Part of a small language model's weights.
Size: 4 heads of 64, MLP 1024 SwiGLU, vocabulary 1285, 14M parameters.
Architecture: rotary positions, no biases in attention or MLP.
Training: a variant of Adam for these matrices, 7451 steps.
MLP neurons of a small language model. Each row is named by its layer, matrix (gate and up: input weights; down: output weights) and neuron, and shows model dimensions 64-159. Each number is 128 + 32 x the weight over its row's rms, rounded and kept within 0 to 255. Numbers have three digits each. A neuron's up and down rows have the sign that makes its largest values positive.
Before each neuron's rows, "fires after" lists the tokens most often just before its 100 highest values on Wikipedia text that the model never trained on.

fires after: " D", " S", " Pro", " Ch", "ch"
L2.gate281:118143162175149091076207108076128126125100123092145113102122123164112157149136098083081124137162044151133103148134158109133102170145145115103116098126098117198114095096136111150132051120113114108114235181126111144082111080086072109119133113106184068130083136146089119100095154081113176165
L2.up281:133104116166167122144107116119136118085129147115121089120157042139138105048086173118130136173144118126149165114181115150195102165075058070108109174102153127115130136077145159160135102134109163075172117116097139177101140122121159125135142135097119128065047140132103136098119131121134129130
L2.down281:137154129132061121115145185107115112202062130105146154146126179142135222195206113132099134073165078184109105125123120134129111070154149111086176135170124144139139118137102110104123084096093113139120174141098153096120140131163120088086096104129108155167128146106205128098105140137096140123

fires after: " b", " t", " m", " B", "R", "n"
L10.gate236:109130169134162116174149083125179166131141111144109113144097179130180122132142046108139106119078057056155147090109091081186126178153088131086113123112141152130033179049127115153114156142138141122120119137151114108147130112115185138105148107068095068135151116107155133115163108101118211096
L10.up236:157156162110130126126129076082080160127144125119121124166149164118056185120088141055134132068103113119114098118155122115073142141101108183150175183077176110124110077127179155093144163106097130107115119094178142093128089152129101131101089147128118162088158141122162119108116065127155150107
L10.down236:202151178078147105103114145113102190114163143134152150105133140159149131123102109096130138132088173141093228151149205111126082126171018095156126129147084176148131105136115116076111125114184140179142085134125156123104138056075177097130118180082123094074144129099118150103088135157145116140

fires after: "un", " def", "t", "ri", "f", "iv"
L5.gate264:115152127139154100122154149161130073114133107138070120059169128038111149132107157192169120170142103066156148094145202089132115092128183157182060117108070162139188110115100120121164106129115175122107079150118093160165170184125149116142064172119115116120112140089131131142063121107171106080
L5.up264:115183130100133139123091119150121110101160125101139122144107165129148136124099104067142127133099119110184101158100123181115217138164112101115105163119146126088119129136112160108134093164181037134097151145062061089123133128144109097078167142120144151135124122111201106138125196191099139158
L5.down264:144127139144059111161102153134096108151071124147138136119103051121172193148129126160142115147159176181155099156167122145180139180124178109110163134090132175115145156115127146150142162100143117175162112109148228154187103135139131114132174121115150107141173112158169149179093131124071152124

fires after: "ild", " ch", " w", "o", "d"
L2.gate971:115093114129127204159170133182124194085135169142107159143128141185144132156151087209180120152117160097198128163137186134119174153129163111139094122106107134118152130168106128139091173152163086184101143091132110091143093116148138096114132138096078097132149095175152124106090141078148127105
L2.up971:117115131126148142136103135089105199123134141150120141155034154140163143128178126120113137055116139098137136063118215117124110118182085129123176105128132145082144129147140140229096069115158104137171162126144141166085082150138100135068129155132069118134099124150088134140136141102129077112
L2.down971:156098079104106098118149082119164084135163123131053121161139107106146072070093129172173161167141144103139124144111083086097167142153124157154119158065153118169126179147131113073128167082132160126116074109080092110113155135092118124134124219170187205114189220145175143138111161143139171104

fires after: " r", " R", " F", "f", " f", " p"
L9.gate74:119173124114142139116145115139177126117147125172164098167107097179172155152109098184180192122072138156178190114159130109162128121144156106101098108156130166195103105142191163152154160127081090155146123146126113175145044182119118106123104119085183067120126088089109141115154128118162134123
L9.up74:077100172133107157099148125143156151137098128143137125180092096173091096112093104105194106174107153159178169066109108056158118082155179141113102152117131207158082074131077073088157159159117066154131104119124125138111108058097095167112121092140127126088177136170131148110114135159087164169
L9.down74:132133164083117209138164160130167122104109183112120125144160161146121065141131101103129105123084114116082164115148127134133103127072140119166122110137130036118135143126130156141124142161138164161138097102064081160127060096181124139071086169146075136131126179189122161157074094077119134136

fires after: " h", "ed", "usic", "um", "id", "ib"
L7.gate716:130126145130142170129084102120151112152117194098123157196139158078144132115118106082114090087115161083162151159092118114132174114081085151146187097135130073170184131148122167111077110070088100101146109152124078149127080128092109121177080101156098167190126081136141135168122146144139105114
L7.up716:168130129066137101181109171087111142111132135096119120124149142125124150151122161118115113159125104165164084175113117158161065165167097148097111083140151131115167108135162106145093160087123182165079106090142146154165117155132145114101166119091153103109120069155074100197105150174181123122
L7.down716:127152110140093144092086116089125172129071116132178136161164137151104081169123160085155067063171166097098134118115077109083160087165131111153126105133172164101102163160131195117142154118079089178123110121095199178145100117146132141115079078122161118165139081070113098064104148122206093158

fires after: "-", "\n", "|"
L10.gate332:116147058080137125186161092126213084148155104075159157128151126134156134164176129097134177135142154128083148124144150152120095125086072155120125067123192107126116099114137147160083152156067140128153104134184101132126052142183140151133123135080097114074169165162128075155101135116136113136
L10.up332:126169119133163110111139121205170108131120132086119137148090063099205138065126139134193154111077069156178166141149103142149170121165157106109104151164118145161174139168071101135143155139216129103115078122146115086068116150097147129075178167102121096142136111118129123123116073140158159114
L10.down332:097106085193140141115101180134101146114145092121090162168156094141160098097099074210120129120125153132083126114141118133126077137093131092138171161154147109119141148143129124129084110126092146115131142125114141100144091172130119153136139179114090165137143111181103117113177049106160099075

fires after: " W", " s", " w", " f", " F", "W"
L9.gate650:173109070078148094119150112161133160094125037188074116144094081175157160102106122184107141149130089141124125089179180116210125103095087121147079187164155178075115143109115109088155109134166122207085164127112112137149100094139110119120082125130105114203133117159115134126146119098112117112
L9.up650:101182136144175085145148160142137097099119110116118161116084133100029205150176190176184188125063084168147105110153135113116187101133113126142089150125131169133118104101098178083128124105171106118208099145183095099135084121124159093125131179111054118085166113138149212158184150136140116161
L9.down650:122104095114145084145126091124092181110112074190143144161084142142204143124153136180115105095133115076118177163137146157200130185069147080155166095119157150056075136134173190147165106115153074183091121135119100181175114104094092098103145066163189146123170112153075105119091161100090114114

fires after: " 18", " con", " d", " D", " Pro", " pro"
L4.gate233:140143154173101182132139112131126126191125158086111122078090119139158151133106130117118172096185150136177146124136112185115153092117155148109109165091134083098088126158156111137137129195191139111159123091156076122076157066132110130112148148191132118136198097113150129090119121101100174161
L4.up233:137079099196130148170125104132129113160113143165110169141119097137189127123085182127070133125149125114166123100073173139172128127091159147095125141093150109146154174138178150154138102147121141116086104141154093116097187135093137194121211174123176133068136111130119133166171101087129147160
L4.down233:162156139081078045080110122087066177122170131086113113148126143129054134163127135097145110129186151095080141136110126088172103129140114072157129110168110100123110109150116070098149113139139107090143172128140190144164125064131069123154067120110109122170132165126159116088038116186130111135

fires after: " b", " B", " w", " W", "w", " H"
L9.gate535:102146111172139134145152103171140134111133113106076144185115088133108156119122014139156154143150118162121172197117170071150084136127068092145118088103134104100072096152139119138111129170150085163146118100159108143115088108197065127206163102097109138171144125177090135132147097135113192116
L9.up535:150126112138207134107154071129129097085164117119169177161123115147123068084119065112209106140169162160155110162084146088124165096143163120098119120141084153150116057141114139103124109169134086125133131140183099193146163139099107065131085168139080100070201180097122161150147134083170165091
L9.down535:124124157128119125128054150089156134144103096109135104144115126098080117111171125176116131141124084109132093082120131138079146126090169061172151130106153132062097185168151094155046072134131149145108120099093117210069153165106123164144158130171165123185082094103130112102128117092081140053

fires after: "\n", " (", " S", " sub", "-", "C"
L7.gate248:125156137088120109202114206139136131074169098101093098162136152225117188186115121118154152138123105174179151096126152095148171141090115147104132142172178162139065144097105123209099171076156174200150134122136097135074066088170111088128155088104117094140146136192149133141132139153154125149
L7.up248:144108070070135158135077165150121108154124118158155098160180210118123118174124156104170096106162169100076098122160121135133149089135098187135130110136074140163160135089101108094109191179149100131187051080135128099135069099170117206168142063058082177169089076095072163122115119104116088155
L7.down248:136120127131200179127135109152122126169168161131136136127138142178129153135205098124120087142162145169142151096127153062156192095134128127154090183119127113150106153148117184141170127188134130086199180097134084198106080186125125163147151106092192078129103095146130059086190059158108118207

fires after: "un", " part", "t", "ig", "p", "est"
L10.gate950:103218097104255063085150109144141117133123165115085112054171118086125160152104118077165146106131191090133102091101131089202085129113129155160161200122139099125116090082087175155158134136130139100095061139114088179162188115137179131110154200085100158111135175111101091132125125148165081118
L10.up950:086131105111111143131102063100089115146134109143187107168121143034189102148145161156062133105169116190111107219119165196116135126121112106127077072161144118085145145216138136123120100115145141124121132128141163118103107136114125095117111098063149126125131101091107128161120123174114121161
L10.down950:102166167128184102113159045154093184137128189157164149133086065134109179128116100102063146091119165129087174110090074134205115175143133154113129142157100106165145084120161192143145146074146115180127109112121113094123146145128134185139095156122107133129145107129119135147106204149088144101

fires after: " le", " c", " G", " C", " H", " h"
L5.gate26:144126111158144129137148121165150165097128123132159130144132120090101110101085118190144156144159111132107154197071149131094162095117160104125173083167071145137196143088123118128104114142107158100120110197141128140140141216147151145155186107148140100131151059144123109134100102113168148144
L5.up26:118127185095113105126147156072158076097163113077132161097152125118080110072145133116198124102136116168054155160139132126076117062149139133123181133124136075152104118148184099129156096122153096131106108139170103127101088117139141106072100132132179061195152092135121097177144130126121133186
L5.down26:133121083098106132073072146115169102122149141134172160113121129126181136106128136153186191136068135100093128112124160136145118123154142141145124141088158109111095135171197113155187100101136090165170155106156095154122087121106112112167081128082130159152118147082117067126123162118128098150

fires after: " p", " P", "P", " K", "al", " k"
L5.gate182:122120076124123111203071146127162123083152096131127124118117157109099205154163150111087069172086116069088075112154129060114109057100134151113105132170129147125106151095094172156113115096148074143174127103152174159098149168151107139145165085168120143072145161119123124101120117131070132139
L5.up182:102094183147099107160127144091137119126121122118152178136123090109099186100137111159106165200046150125125121135124154123142074136136099149090171129143119110159166153115189145163181110203122152116188104096109158100144080109102082100055127162186126125189133130167150110086118101124096137192
L5.down182:126189162077111122114181121090142122176120115117083130168125151132104097148133110153139129120132079115089091092073154136049086119159135200065130071153117151074085136119206114140188105116158140115135125135139174095135138114096143101177159145128126143093121123144144108157222139178143131112

fires after: " ass", " G", "g", " app", " st", " le"
L5.gate482:133070165130107094125150149158102129072189129155126125082073155145102120135126166110117134136122165173096158147124171104137147097160116133194129123055106146128093077090161192138098147113124133102055118181134112140111176154173127155121100130133144075135134168103160126153151092109187134142
L5.up482:111132137125140149068172188125116127107148205156164139091140119133062140107162176130138107092140059162111095112159174104046093093147182144095133160113103137150148123075102159148106053102068143101109127159062189127119141200125146115136135095152132117199140102077155095120111111162151162109
L5.down482:142168169114147121103143118111159134173138089092146137142074126081176097140116107135143100111106096051078113153127094138191138105139099157104186073117187112081116126126073099131121130146116104107133139200120138081081094165091125118176128114112098141124131154048114126104094167102084125142

fires after: "\n", "al", " (", " or", " C"
L5.gate468:102127046123133106174128122151118063064124110164125062096095132105124164153145139177098166172105131142173160144131129091159116126101136130200146108145106206154118158134138124122138109125070154137098129193108169150081075130099109159104111113126154111113111160147122082141174131145166145138
L5.up468:088118118143119084131108095115117148127065151135102101132127100122114194136161126083131102151192090152119104110178088111118104123100095083157112062118187146115158163118114061149129148155093112058188170176115163151119138110057187153064158087133160120080157121150129078064135191137101164132
L5.down468:115122180180098090167084136161150101175147151110152115144150099122146083113145110174163099135125159084108078120087116097123178101102141124074109115055153124150180114119136147073172134038147118149145121170199113108200141128147141104134117178174189167162255128092233124095132128127060082091

fires after: " h", " g", " l", " ch", "id", "r"
L9.gate505:110154099181164126100113100110102163129108143125139090178166133114140134073120101165174134073166164120156125189120086170127140131138117135129147145115138129178136163139054136110098140145149115119118085151063195081167087120140085114092163138088100170130171072121089155206103138147136138107
L9.up505:140135142111101095104167107107086120153130118107130092113178128114124163109120123165105110122097107124176109144083114112154099144141211056083109109162101119122135107133158132169143179117170172081145104095153140054118119107128136080065159077070145062075120141080194109164105108161152138140
L9.down505:152079105080095150137131173130156166101145173145178155133115141186109131184140190079172102140135114146094069082100165111083163129171138137107117149139079146170137168090163164114176112103165174153136158120137160164119167142158170092182105108168179061135161111165146129075173142151128109126

fires after: " t", "f", " f", " a", "y", " T"
L5.gate655:097115052189108156134146124114180115050135160195130165081132144172139129129157149161147135120131147086106084071162194089128071118152167142138080112135076179162158144075138103095191156093077142156167120130133122166161143148115135131136137138074169116105159098099108162152099125157140122116
L5.up655:138090096120147144164168088132147170077123144159152146123176060121158147115087097140126090141117112154119178073074130089167177184131133127075124157145159118087147168114180166128095123140130158160167129104194117155121197127124147162167129145118190093149124121105203136107125169198084111129
L5.down655:146150142069127116129107158057140089095107115112110136096082132136129153133092113119145109122172127118222060131204191173153139094084105138100118119132160139127149118097109073157138124115095158143081129116148095111188142161144187139109078140135124088107133158105154143135120102113186112117

fires after: " s", "s", " S", "-", "il", " al"
L9.gate145:147152146078138104091104113143157154131139104111139137093121100151131185162125093187085144162172151131203159132111089084165113152123158111143103128122142178120092139150201143168131198099090204142127101141146113133150117130188124152105106084061146106106097162187176084143161148087185102140
L9.up145:111142201121102100089224141205154113154130173131111134096121192138193148125121096064105113138125095147145139136086131058171129138116183152091120109124166111129094045072148142074163118117158138116127156109133115099089177133115058147118074142133152107172177106069168161089142117075128110132
L9.down145:146105100080181101149138182136097116113087078113162081112110162100149128130119071135174143071071134124102135140101151106117103086134121167131127112163133162174169132067165026146144119140126181135147129116137074100219172117164115130109151139114089090104138103125149177084148095108076088128

fires after: " f", " on", "f", " in", " to", " were"
L10.gate193:113155100176142116095120100107169135046099129142142118137077083161132107106123182115158139128112126081170146165196168067128161147157109137124110150126042102118147135155164179126201114141146137152096131124142174074168170170099117092076131099122071107156190176119140157114144148151113118174
L10.up193:079188130126147141153137147112152130135174117148169099163126103119127135083174200154176145102169189080120129116088075162133219137093131131124127094137160130127112174138171127148156104099177102103123077086118175151133185106144157105151111120118112132104139116098211139144146186129132151147
L10.down193:172117137090156109117101151096154127083096228115106125087150107116172149098133118204113176174055155098147127135131159188175160128115126171106147140096163198095112126112197150103111114078103144152147154128127090175141116091155121073154126147191125073122133100152120141101095126160143184096

fires after: " f", "f", " F", " t", "x"
L9.gate59:144099072116152130130131138207188158090151094163156192083161092176133152100145139149094106186192119133160146133100146106163090089183164190082099138153121184159127139070135181148168155135120112129089090135203140148189154179094133176075111169059145074107116096101111096116128092138154132148
L9.up59:162142132096133139132056173138204130126129134159162120104102118207125176107144097076159095055085124090159134111154183125134146113112135097101164154194127156158102072137131134167134170120113055168146121113117119155144134110197133136116161112037104135118110177140096123118158137139147156152
L9.down59:093144101145140152151109129153144141213189053167117145142131102093125155112150122095126164154149123195136138134129089084117113179132121149095060131073145173214113130151093124161131155103167172134074127103111176090127153168094149124218109139092149165175108126152138108182104122095133050115

fires after: " R", "R", "re", " inter"
L7.gate75:122156140174177159153081111121162162087189120135129061119120080160111152137091069107058104160130168115183137144081166100153140157134126161123092106164137193139101136168135153190116121170094164127157068145111112160099170165114131156195138106109111070126103112127189116133115119119113131138
L7.up75:132128121131188123145136090179141083114135102090123125152069108107070098195081153143089202113088082092117091111116135131130113154128109118115050124159150124177076131139140113110168100196095163141102147185080090146103161153112150192150127133102119160127072138194085092163138118105107140102
L7.down75:184143087089188159139144128164163102111129131125142098085144092209040125184125098106104132113079080105153114151125197129121120105157131128143053166107079115139146145166108153163144123171104144130098115174172064129113112094130190152152125128103101118128107124159134079097122123141097154121

fires after: " S", " s", " V", " v", "V", "er"
L5.gate24:101079150092180158142126147120174141116162154134144117114191100119093193106099111126131162159091161119152128135120129125178136107091092208186190115087124137147118132066146140163132111122132217151109109126141122165142137160085052174144069119123180113134117212159144062195180134130132141119
L5.up24:124094139085069105111182123156175083125179139132070138157096150130116144074188084155126134126131132082130178152141116190173078140148180138117142078140178148100154131100160110198114106196125091176125123188115145120114131111089103136116079101147186136158162118101169162128128160115113195134
L5.down24:115093114169125093151075144110093149124160100062148151110136116143105102151098159113106158153104150158067123129123147097048109097080078084195124133122160139067107091088098151121128119098131114123138079119114181161195200161184136128101160100069093189126091210087132130149161051151116166170

fires after: "m", " ass", " J", " comm", "J", "il"
L5.gate934:108137181135174144141140144113166137088111116131080166153131199114111155034172089100159133198115161112142121166087152116086150119147120111176160165162090108179137122137100162134067129164119125126153092165127141131084125046161069109126107168106089102152200176114115123148092132093118092195
L5.up934:102069109120161110059069192126152113119141114144110114097117148159127197135171146196172149089136129159097080134154166123133194111114124116213106176138104132139093144141063147120194145115113142148073108127108104148133137119135123199125151137089061094182135211152126113152138122151087085137
L5.down934:156106079142121174114091127088091099123099077166109098122094116134126148096122166136100138097103172101155161091086176124064083101214166079139090105120088119117159118153051096151133166069120120156122141090156097115132126162092202095104153131165083121083102123122114103153078074131131110107

fires after: " W", " E", " w", "w", " s", "in"
L7.gate578:093124180137154126117111145159138086108148127157092089070097101140155097116132127178193104170125086118106076122202197154167173119104098077120119121138108131113144130135137154101112097153079146128076160138142154100053162169167072115103098155125140106130159125158156184135151105173171147095
L7.up578:126104118178108179188142087098126133143148171138083129089179147167160143138170124124170115155145164146159107096163138144133124082096149137138118096182147119129131120136133149148119157092126093097131151165104072124109133113172138094082063074069147148165049146156103136124115108103108135148
L7.down578:098192152122095110117126073176160129086079141097153160109130126101193106139110156133154118124132132056123183089071117119168089101106178142162161157117108090158128154055120114168165123158126093072124106169078147130121163052110134139122134130178054153101100087129095065064062158105150111058

fires after: " b", " (b", " B", " ch", " acc", " d"
L4.gate590:127132089126131145117152114083173202094154157096115139144119161101114156090158092163101135148116111087187146105100130097107135101131098122099184145111074129189121174075137110133114164148079094124120101213095113130133084089073085138120161117135139139169152110102122061105184114157090110120
L4.up590:176117159098141129127164188167082094174138109112164137109105188147134098190099096138151197094142189105070186138108144114159161118132142136127109202111104120113125099104150126039136157125140121152071079131118124114109174190116161122144079099172139137127082134094174136189105096138168082149
L4.down590:116095088089165100216102140121134074137132156148139096050127139149156116147104121107170145101052112108139189082121175157150116165144141161159170112127085126134155121129160103135134131146109178092137149146124101099116161125175128128115108186151121141099125116115144089115134174117177102173

fires after: " le", " d", " w", " ch", " g", " l"
L10.gate884:143088114098134197127124145102150194069094099148113132151129104118108154108145076115184066124148025142105084149157109124139127137168157163155137161137133144126132159130104144137099150120108116155088121101149129112183076154098063155129121113123114110167103132168069117168123128097106165077
L10.up884:118125152068132166102078144105116116119069141154113108114090112143107091119177095128195177130097068153125140158165158116123100127152161156146087137123071177148097158135177117134181120155156129164088151137142183036117119082166099098065096126138103127192082139170163099094138137128117117133
L10.down884:141129075137138099172121089210106081131116162149100133112144102076134080112092142149123140167125079175125148121178158055061115136150109112119080138154163105127188144142091113105162116131122147136110152140129110130094078148127174146148129166130162081075121120099116131163142085141116147130

fires after: " P", " O", " F", "P", " U"
L9.gate858:128115116152222107124097159158154135056218131109137145105109105136120191100156149141170144097118116039144108080104121130112130141165088131129113185150128106145176121139128176146057135166123103164098130209064165138130142161137132160172126119133128187049132105100144172091123128174167103081
L9.up858:089100122163117071179093093157132150149093135056133125114122079096164153051157151082091163135126174103091123130145190110116163141151072121094153136197130083122095163071124140100083133192163109167109101107097186103100083074195083165139113161105135085137081182106101101114141138143136158165
L9.down858:147168140157134173131129108102158117115053159137121129098133036060169186100135135095178125127124135121094134171118152061076050167138140090151117120141108139125132130142174138220162138107113145152135166174099207139119121136144121112149164115153091188126102131109140077065135141125120110168

fires after: " C", " B", " c", "-", "eb"
L9.gate50:107141118102109102146101125161152183109122139118100113124132171142098094070147079116147100123142171132122125108105128057128092185191142144082179133116122191111116113084160139082129105127036150128111177130033099114107152116109064061134100108169133155142109195112123125151124133151106134120
L9.up50:090140124108146113092135105127168176089151079123078163148120144111079101079214141112114106146140111147124194158158105133116079118113074136197083141105145143113085107111129123088093185136143108152149162150106125118115083150166144135158137108155121165145084144087111108152164087127114165152
L9.down50:114108124133209114118113169113112140115153208092125172108147102123033170165108144116157141125143116186146184093132105061197125128072152130123130068134103115073112128191096121085120125101111123135101141050199130130135108097114102088109153118105105165163182177116097183151141163119163085189

fires after: " F", "w", " W", "f", " w", "t"
L5.gate838:105075131105144155182141123104135144099152127116089121089136173110154136128094068178134185097137090110168109178175145093149155133162143112116161120125124130174184109125106137112112167143064114105156088118113126113147151103081094148170151112104185136091127125134110184126135156121204130109
L5.up838:123113115147089087097140141144134133119170138084100185144038099193103134123154167101134133072134220062108138062158128125150146075184117183167122114116126163136157138110122108118153094109125073105183102111073185135144158166143157117149112126107142126109177082129123171100108166142156134097
L5.down838:109114172144150115154126124122143076129115140080099173185160128128112102147122124151099141161140157126114126125121112120144096132170090122114108189222140073119100169116108109171134060164140151124121140174121100099148121162110114105064108153130115096107161092081130079110217129144164118138

fires after: "\n", " (", "-", " M", "ic", "ult"
L5.gate996:088116116086158070150045107108161153076143178145143103139119127127148140055164067186131135172115088135117157160127084120183066163119084128133121096190117188120093114156108135130113161115110145127096108132113095110107058117135155109144139097140136126128135195134123072144145163152127115144
L5.up996:149159083120122113132109116133107104122078078174134130146130133190166129100183095102110174155159126150091109114068106138125101103162154123155070069211088154108103126084116177101135188088175115128104159074123159139147113141130069123178136095153135163046149126090127124072147170087128059076
L5.down996:132112160158091121107123123145087091215091092182094150117160166121125136138132100178137116125100136143126164164101156125105160117141136108098119052193147135134119152114140159101167110130064122068177179182163095141165086126177167166152125161119157120170131120124159131117126113118113107178

fires after: " W", " T", " t", " w", "T"
L5.gate656:116090124116114111208121161114154101139238100166126135148106135130122154078113097169123139091089148098088116188129123174125137099114110072117125127144149166142159160175106148123110127119117166078173106127123121173118131121163156133204139111103136108080185138113126144087125130142203169127
L5.up656:111081086118079088135176074110132111132104212198144157140101162173170105124136160128151139169132179139180083090127133148142109138132156119152131167148114110154142139169070164131193132132060152145160159077120114149129129142147183135107125184063133073138130040105109090112127094136157143135
L5.down656:118080146136153101082165089157105155098126136116109154118136068170168152116104153086155062110146145134135201090102137157153159151142119155089150158153117134157147153098155115184135103110081182124152149174116139087157158125124113075124121106139170114092096149161122101110099139119057177139

fires after: "P", " comp", "p", " P", " app", " Comm"
L10.gate334:098049062144181167114097145104159130139144090117076047102130159112102149105169150080128141117083185099183117134138160081164143077089138168120128149117104098158111106092105228078152101195148110157111101133110139083169083120134099123166127152088077118078143125083117143094128154073161122168
L10.up334:087145112141067139084133159160143137171121102082117119141135128125060138135086138100114129185117172059088168115181133138151097139130107125128141122159141093115081124171164121115166113132115153130109113122051175149118145077173123163133084143118064171119098199109171154066115130103117098152
L10.down334:120103112083124102110121119111125109129074148136123162155123237143162121134188101113107114128050135133162140107124180140083095109067141186068110076114130144119133129157066119163092110134133094136127155181090157132097096102105150159158110067128073162127081124100174100118092141071094108101

fires after: "\n", " R", " S", "|", "R"
L5.gate967:127183106110136203142128136180143108108116128111147135130167111086169167125107169172119122141156120157164127135125093118171114120064089097094156110150099088034156208158152082165099135221075130105159109100154085136141162193165101149203159164124139139116153102129129104173090093163127125123
L5.up967:084147162083120121094089096096219096171087114085150109047104034148146102062126116142171107177115038128129136098087111123057195080114170133153118163107118124153116158128155124143160105130118114136158108142135137116103111124105127094215131132140125121189160169104158111187101065139070134136
L5.down967:105104156131151080122135175114156157094164076143206171131188140095093155129103172066132095173083142123134096077048123101174164251103145140146153120140120126154098148142134112164088162108138107153122167140096097108119131097083098132138138184150102136154192097103119152117031058128122190130

fires after: "R", "-", " R", "uc", " S", "S"
L7.gate598:123114131112168121176096116167194106126172065115078127185128149182165187139175098174097191192103123155152140175113149082166135165170081096082096126138122145162148146131160152196142137215109137152150158114075139130130064121111136187144132116102181121092129105165170086132124113079095109129
L7.up598:094125108182130175161093095178118094147138130157118091072092123155043130139165149167051099104135118116090126122113094086078145149122076099146132087054150090135068166116129169095155136162108151158180094166119094145120121124151059122151143166141159129118086115069152123082131120079091111146
L7.down598:148162108178150083114132128127173125101152115144093149098169110160110120125163142134090084126144126105123114148128127156121110164135064081124079162073211109157059131186102095104159087148087128147191106142103115171102128140103169133160143138086131141107111154137099096097210134112066117148

fires after: " de", " re", " R", " con", " D"
L2.gate590:096129038141092134096120044158135131098178114096124142099143139073182109130120140115104117151147164140212059127119082114154058114148136125119126143175110155105103117134168198145194152125097108126108101155131050170106102089132126121077147147108153122087064084157121122118147110095126128130
L2.up590:078125155110189115106075103109146110110144181158070165093139092102186097173145149131116113153139101141197100108137199154134146097126159149153115151141095181152143119155155127104166076149109177129120168102125128213071146161125156146126111178107141102158102145147114155124194071111155157159
L2.down590:154153138123045168180197161070056115154114069129159113120108123124091106078117141144159129125121151065072140131111095140143156091159135165082157099164132117103097118064093122087075169098147064068099143120171143066188128085098176097146121083129140147126212107147127074118168155156119119139

fires after: " b", " h", " C", "-", " H", "ick"
L5.gate918:098128097117167080135097147139173126090150084174124103127100128168123118061146074128108157185138096115052201172150162082092132111164091165128147110174112150171110081104125114092110097129110144139104091133061156119089148185140107118164163110092154134163148130113109159179161123152107131199
L5.up918:100145100136135111098145091122153129120170155115116119137050137142133085120102133121181131120069107165104192144150101103094119158121049147126108125149155132189072131126140116082126122082136119138185171143120158075086199185162130126131097141113167157139079115111163143152111121103073135148
L5.down918:130068117077124101192145125109135113117177119094201133159101141107110104144087204102158146115075080087155126133132095120132136103037153084189146172151142139129143077162154087133159141121128093088189155125127125123107174105124149121137097127163191165103131128187212150106110139044107125115

fires after: " F", " N", " f", " n", " C", " P"
L2.gate887:152108145152210126181123179110144089130150093108094105087052167101089145136110155150095129124094112087140103131125113108160155124123103183151046119176117140155126113121147145156126104094115113139073115206066146117120034105115086092107097168126113140122076152149084127116132146133163126104
L2.up887:083151193131122127151130116108143145095130164136133124093133076133169123107115128182189118168104180155112113130169114146140122134099136175115177135099174132165115050094154125162105132112155126120151154115106100114098113091177070132122181104121154116148197128146123129125100178164162122124
L2.down887:079137136146125053089133078109149061118129122124091150137165105102159129137102171138144138125119110131112124126192165085083082148150103160154139119081093148149083129086162145114160088125151119109131107143143145129130144093168162067109169167110101116107121078139158113063089089123143166106

fires after: " s", " S", " h", "S"
L2.gate5:088122179082156126202103086168181115120175147109094104118126113109213194139122104106192119129137136115191163209161086098109120080095104137096073122155104175151154133146078116173130121118164182193151094108142151072142135164073094141147133155126115088093124180101144145106132176144152132105
L2.up5:037104140118081142158127112185172133176178165145124105076105137140118175139146096110086079135131153164172124095221167128092095172109131111145119140092150145126209157148143099141121130138141116139118158122113080099186119097085129133116150103124151135092134168166193167143148175144122140103
L2.down5:105145116111113164122169074123121134141083051153087168147098145090096151105169105086112071140091154114120128182166127113126120091101120133173116170094178122067136143148119148025116123164138108105083155123154109172169121093161135064099094116149144186138146161156153102119182097115104140118

fires after: "f", " v", "p", " l", " f", "l"
L9.gate845:145124124126152154142129181072208090164072109163114146138176079121183131151153093140119170142132137088178175081116107117143114069133151132101128086111078099121180116108188085111207106132143092128123106129157133111159109140078158103123104208065097075169111184154132073151139119040154093120
L9.up845:157145160154162165100130161102135106150130098167148139161093098136150178162135102102105078062134082113172136141133169102136180080131181129125107178127146138158085077105081169075153121181151107095095083133120195150134166117161084154128176095123153081145120167142103157167116047095110092188
L9.down845:096130101135147101121127119054081169167125103145064097095126131138152057167128124105107136143100100114052149099149078151108162155095091130146133131121183079150160153091173118132096162049104149099192150133141080132159107093117222126100078185138151113176076103129148072066109125129151104078